Weights of a small transformer language model.
Size: 14 layers, width 256, MLP 704 SwiGLU, vocabulary 4096, 11.4M parameters.
MLP neurons of a small language model. Each row is named by its layer, matrix (down: output weights) and neuron, and shows model dimensions 0-127. Each number is 500 + 25 x the weight over its row's rms, rounded and kept within 0 to 999. Numbers have three digits each. A neuron's up and down rows have the sign that makes its largest values positive.
A block is one neuron, or neurons of one layer that tend to fire together. Before each block is what it responds to, as a language model described it from the Wikipedia text at the highest values.

Responds to: Verb-completing word pieces. Final pieces that complete split verbs like serv|e, compet|e, serv|ing (e.g. "to serve as"), plus mid-word z pieces (Vene|z|uela, o|z|one) and occasional "such", "during".
L2.down113:517496478455486545512499518508563468505467468521503484482523512508485500569486486494530503473503471502507494473526509491481505530494514495489487473511479459570522524466482476478527515508444496520510477474500535481524511494466483514486511488508523491512484518485529489477499522493484489522503520488517514527520502582531483484523468518494511512536490495500441512468505499503516460434489
L2.down225:518497478508489558451419513505502522513486504458484495551500488493518516477508517546536483533491484500569495477489472513519491466469501446479494491537499508458507523485475513481481493502488504526485476492472509493474512534469495520481503515482477512489513468524502500481547464518484500509535494517527494528535521545498526482515504490548506486502526499544533519515490525511521466433519
L2.down321:477523503520469529474530523505492496487488516503512524525501527522483511547442449482479464492533540510477534509525523507501469517478512460527478505479509498484482466505555494492499487465542476485535483448497497525442534502508487542494505536463540510514529520493477486525491459535508535516477523488488503550486500427488474496501512535539505497511516530507524473477538484535515534501484
L2.down328:472501523491478516506523477508531425518483475453521528462512511492492480524485524512528506508503508495489481508499525481462509484499499502512470504469496468478508493440455514502502527517526504491476528460479527448544485513527491460487489472464472480498485496538509505501457513523494530510505471508495526534436490576483509487517538536478465490542495511496481493534540482484505441544482
L2.down404:493476523503500539497480592475484522503515519535478496454496519510509504473519503499494513491520495537497489543488556515537544486500509524514516509501509545500513462469514518488502527485494512482470465506461535442480546550508510518490515540502509483498437532497506490481481454529551501526476443504520496466503480514486523446517477459489477523521506503498530486469533509474505482507508
L2.down484:510479530550460531500480505516514526440503497527539501568485511506467496485483479499515481527495473505474473509511506495533467490534550510514546529468513510459495501486527500496509466496506471488488516492503524518453508495500473513470505456475485508497485528478484466507496533513500508477477518516473481451496497467481480499492515501483482511475546507483523457456523492523481505497485
L2.down636:483485477487522487529457510476511511541473464499469515510518485490485540524532496531515492510472573478500498505505474502532511487492504474518489567490516474490547492473452503458518495489515533459507530509484468497534507491443526508494488475486480518517500459472482499499523516508498491516491487504521500470504531481522507478491458494490479517497504495464481465550529476478513522431505
L2.down647:474526502535533463468498533507504518458466498500484538512540520513499503522490507538529508506495520530470479519464545452512506466481537497470467477484510507499482465513534453511510526494533526475484518492504514486484501453425480504514471508543534476480473485500500487492494531499527511488481485516508502493487487506473539521485480483493480513479488500441500494449484487456509502458533

Responds to: Word-initial "Ch/ch". Fires on "Ch" or "ch" as the first piece of a split word, e.g. challenged, chairman, Chirac, Champion, plus weaker heading "==" marks and "-ing" endings.
L3.down225:472505480509506507516481491501500504490505475534458530510480473506483519483515526488497492515491522490517455483491530525535511529499474476480517483502515523473469485506498508496477503508511470511450507520487510466507496507434515537493516459547459516523500501496548495456505507495474529502472459550468486510504560434492550512482525525544491512534484509499500524509487487506531563469456
L3.down434:471516472516513468504505492492514468547531478543514489496500473522492490525470496502482498487511529504501506528481552524501451459544441496478536509515500505497493502501478527502525510482482476536495513492500484486462485540506478450497528519466517523531478525468485528475517406522448468489501489530461457517526508517528531518503534502491496536475504486535513528503481452539502502494480
L3.down442:458499460550467459511478486531513518430475514501447536485499502542475513517519511470516492503469525511508491507486476497525522474457483531523524560470511489487514503542478527496518474456521506492477527516514520510542489486465504463517531463528491478535485471508492459499536486462505496531474530500481464481505483522497523464514496506498486533526482498510519514521491515517490514550505
L3.down580:475478502505501495495481496552525499487524492482484491447569522509454498524513516490472491513487506483477466462498492492524500453503463511508503516476501512506528483491488509489520496491480529526494513487500508475500489507461502444484542486510527487512466479496526491488502471460523514526543513507491462492522487431498513510483516495542489536514506529530501550538482521519485531575509

Responds to: Word after a proper name. Function words or verbs right after a proper name (person, team, place, organization), such as 's, with, by, has, who, announced.
L7.down302:505501519491449572507513483486494557535523521514495515497459521514524494519468471486477490509539458516484506503492549514441495471498480493536514491479513444523548527497491525510473502507502517478480488538517482536524470528507495467495555491502475497500497519507481497494517530504505519485516503521523474454488476480487483477493495520506513468525494484513497512519457535479503516511481
L7.down400:491502489479464569485518528494477510496543508508472512542463493491490498514478512559490506497541554543500488482459541508485509507493491506535480477493434499449540522493529488504465520511481514482469479475480469505521469489515478494465499568485501522492459506496552498512502485536507504498512515480527484513502509554471499476517500534475504495491449497512492482453497501502481497503536

Responds to: Word-piece continuations, esp. "older". Suffix pieces that complete a word, strongest for "er" in "older", also "honorary", "nearby", "raised", "dissertation", plus word-initial "ch"/"He".
L2.down241:506502517513518515487494521523475509458474514513498481516504497511451503500515533522462516554439490507529506474492523518516523449479483556504481473517503547478538499468520527486511484520514535521481495502484521487500506434543529456461486493496485503492511500475505529512512452494447510515508489552452493468502501472527476486507513488497455512511526472499474504465499524512491506496528
L2.down256:474520507498505508508477520565511526476494471473519462517536533505475509511508525516500492513444522502469481522513497523469510556520521558458497487497471506477515538543493510516496539450545486464498483461483518507500505487485486460486474485507471506530507494463512434554536492521479489496476498493505522505505476536514540524457503479536503469505568510498539523548490475507468501520529
L2.down267:529507517580503472515547472498490482474520507495505484502501480502466470530479539477506516513512483483483504520505527496532556517471480501532501490506513518497516493491521537476456505509495501514546475517501480485480502464490484493504502497524492486514433474528495504521493465495486506539472517483459488513497513422453459482491483494523511515490496534509515511447520519507489535518533
L2.down276:481495466511451524480481537540549504482470511471496542474537518510463522513503494510465484501548495508492506508491519478482537450472516495530488496530498523483483511486519488491461481535464534534523495431501482500513464485485513494542465498533460511523481446466515521499484518513486503540509513455455448475479500443461517467509518522511495522519468507484512472482485513495474497457492
L2.down320:491473494504508464551458447497454493515507522479446503480532521559540520489514486469530511495512546498480477495483485508510528465484471563542544476485481486528520491496520508536494531509488479527471445496514475501507512505415510484539468501507498496520521487496494516517516509486503490505494526531545546508524511470526527501498533511520485541523499511500463490442528512455468502501503
L2.down359:514471457566512497533494536539527518483513484504512517521492536518469508514496501498481512544523476498523493453534524523498530467527460512478528493487497518524505498486502519473545474504458508499501500479500476479480516463470497470509533494522520508509452494490515517502520499499473510533529502475495478457498507380475499499504464496527490505551475528502502483542487514519451525488470
L2.down571:502474511514469506503511463512476515520465531467496512495522506548514562502507495535504544519495467515502501475491529477512495543453496475461521548528525495499501533547505497529509467465505485510541504516477504480551526478492513530512475541509496464505491518508478507454473522524513432529512522491499515491470515522509489495552497508524499540521486511493494511428492486529468495552518
L2.down680:458459484511505471487473528478435514490496498454479522545493484501507534567503509511472475466491484512503547454490459551513537522558508489507509516498521456513507529475502463495515454492513521486503477500513520515483487495484500480457436496485505469549489502482502514514541473463504501530494517461501512501521493521489474533473508543485476494525505480521500493506474488533487489537495

Responds to: Personal pronouns and possessives. Third-person possessive and object pronouns (his, her, them, their, him) mostly after prepositions in biographies, plus identical word pieces like her in heritage, my in myth, and the ed ending.
L3.down62:493509521461513541515508491510533525505509506528496496510462513531496517529487474496497492486472469477475493504490495504498487476541511473542485479543523505484520520499430485480476542489512525473508452515504476500505490468494488524518511489522493478502513444517478453467503478502502507500524514500465472481492516563517501488498508556511480519476495548494482471542528518501499521544507
L3.down191:540543514484526540491479476540498514513525482533520484483511504521486525469486487498477475491525475500505474511470477490502490502537490499571519509528515484476538502481439492468462530477505512491500445474514486496507491512457503513522520465488481489501488470529494459493512508494471517500502501480496439508514521583503488450507496518500493548487505543508479463527557514498516524549493
L3.down436:465490507486488552475497467461520485539516490462507496538486497550502494546504503519513454502499512504527513499537438464463511525555503516510513513505490495513478531507487499467477522466494520500515488480541531486500496481444512486553480499495446535531538472500511479495511515492504467479527475504511481488503491542472503495466551526474504481510485534526476506533549457463496511539513
L3.down507:477499492520499511501523519509501510489514509544525469492492500513475549495515494543490470487500487445514525533474501514538514488505513534539568497494501517488511488529446519517460500469487512492544459468484515501476494489477500513488508468516504485513510456524493468471522483490509495536494500475480502496530528549526517482518505508525493529483475504495486443485538512494480513536486

Responds to: Masculine possessive "his". Mainly the possessive his/His in biographies, strongest at sentence starts before family words ("His father", "His mother", "His second marriage"); weaker on "with" after replaced.
L2.down1:443479479513510513493488478507485490514488536521540517554545484484517474482449516526507513457498460519481532495481466450519466521477526458510511513502524519517489498490504508509499514517484461548496512431520497470482528510483525512530556556469502470524509431530504515494491485459541543516539490492533495442478487477506456523507519496493547477506518507476508498463499527478450472583532
L2.down7:488518509449499499458525535513522499478484526518454511477489463444513514538488470494541500512470525477498518529516541488527516507529482503467492524479495503519484514468498520439522516486506547498496513458544525527503522522544516502465540452526461485524443489506536502511467519531474507504457474494489502504556513506464503519483519494509540494485533445478504530499501497524485540489510
L2.down102:491456466540512493524505490493490514498489457486517518519484455518508523554459501513521507557524475462484516490485499476507532476520465521445456501508496512515531469497499483503526493498467511514510516510521570478488500500541478524512498519454539549539465517483491493465532490543526492531502527496497492490477485533539495537496532508522515469520482516509478482501481493496466548467498
L2.down406:519515521495512535531498524531512500531510494543518518462472496521465520481489487505489522500501513497482451507512510506501480534520486456537531472518512511480511494502455463489462545505524470489515483495524508492524471502460500525534501549494450542506471514537494467502505490512452489526442535493522497469494487579515496460523488540496486521515541526493499486571507518495525516539483
L2.down524:522546489503494521558534502511482455523527522515501494487485481490524485493495507500491507521509489498468509496485489487509520517519489514527477501520483465480490515547486499547465498470484478543464530528495500576512531515480508452502507526487493511535502510546532492475471482549486557500499498455479503493493475592507498497523537520499479481458540513506523477530497517462479500448482
L2.down525:518511520461499528536490526474500543527534503502505474507443496480498530525501503499477473492514486528509493503468492521487478521485526455538477536527486500530495479520468515510484473470493483465481498489542483520473537506497507538479494449496483517496527489498526476530522466506537507484541508547473455555503553545519548523451540490534495492488491526508507530465462474505446517546514
L2.down603:528547498521510476489494498563458521519532508517527494475516517527497476519499498508491534530490531493479480521515532503495484517494485503490516463480470534475526470513529469472496486494518486504512466500492522476525491516505523483506485516500527489474497485532542474493506476483481537497527506525462468519522509525514480524516522479503480475458502505532469480586499477532464489442512
L2.down618:501483574511519488511506545470481496518549513520518472509516496495475529498499485519489494482457507497449471543483488548476491488479461516471503477486499523510503536509561527484526503516515459477498491500495515497521531501513489523485469517498511494476530447521504497512447511480522494499490511521519525488468524531558448527438519501487526488498474453502455492465543505499483519490515

Responds to: Opening word of fixed phrases. Prepositions and function words that begin multiword phrases, often before numbers: for-ty, over 3,000, around 35,000, as of, on the other hand, in addition.
L7.down335:524492494519491457465483463498521473505512504501500494512520520475510508533461500462528506493504511495494529483511486499488531487558545519487537459502508528516505500487440514521515503459499515490532480446469539485521525515547486489518497448501503457501479520415486528508534497500533464453523473464527514516519520418466494505513491502490502498519516472534504483485496528533515470501504
L7.down613:507474501501538482541504464529480466472523514510512499505500518511483485484530480486487474480482483478489473517505489476496474548483503496520474535490477520459529485512518521529500503491516538475482492457485539528496487470497507511507483459509497466546470500461480535535511473496529470460500481495494534499489496408471476521492501459525486489542452454469497528493531492523504492535504

Responds to: Mid-word "er" piece. The word piece "er" (also "or", "our", "ell") inside longer words, mostly names, as in Haid-er, Fred-er-ick, Runn-er-up, fav-or-ite.
L7.down0:529532536513470432496495517512494493497482524458554526457509498492510478532474522504509456510501509514491529519472462483497494493534487505513509467507493483532530546542516529472490478496496473514492531484536517476487529538507541523477524520538451508512551477478469520529462549520475498504486511566498468444482474500514521518510490466499522500454453468517492502443491499514478513546509
L7.down8:493478514478537449535524535553498490501476483480490518500491496491502486526497496506516541510529523464493494500494484500480505516529493499527513493523518509498540515503466481463485501512523524500448509476485509507555464519526509502467547449456490510517476527476482492462537508509536516483474495517470504508510472515458436467503478500523551486460502449493442538457504533505490520484496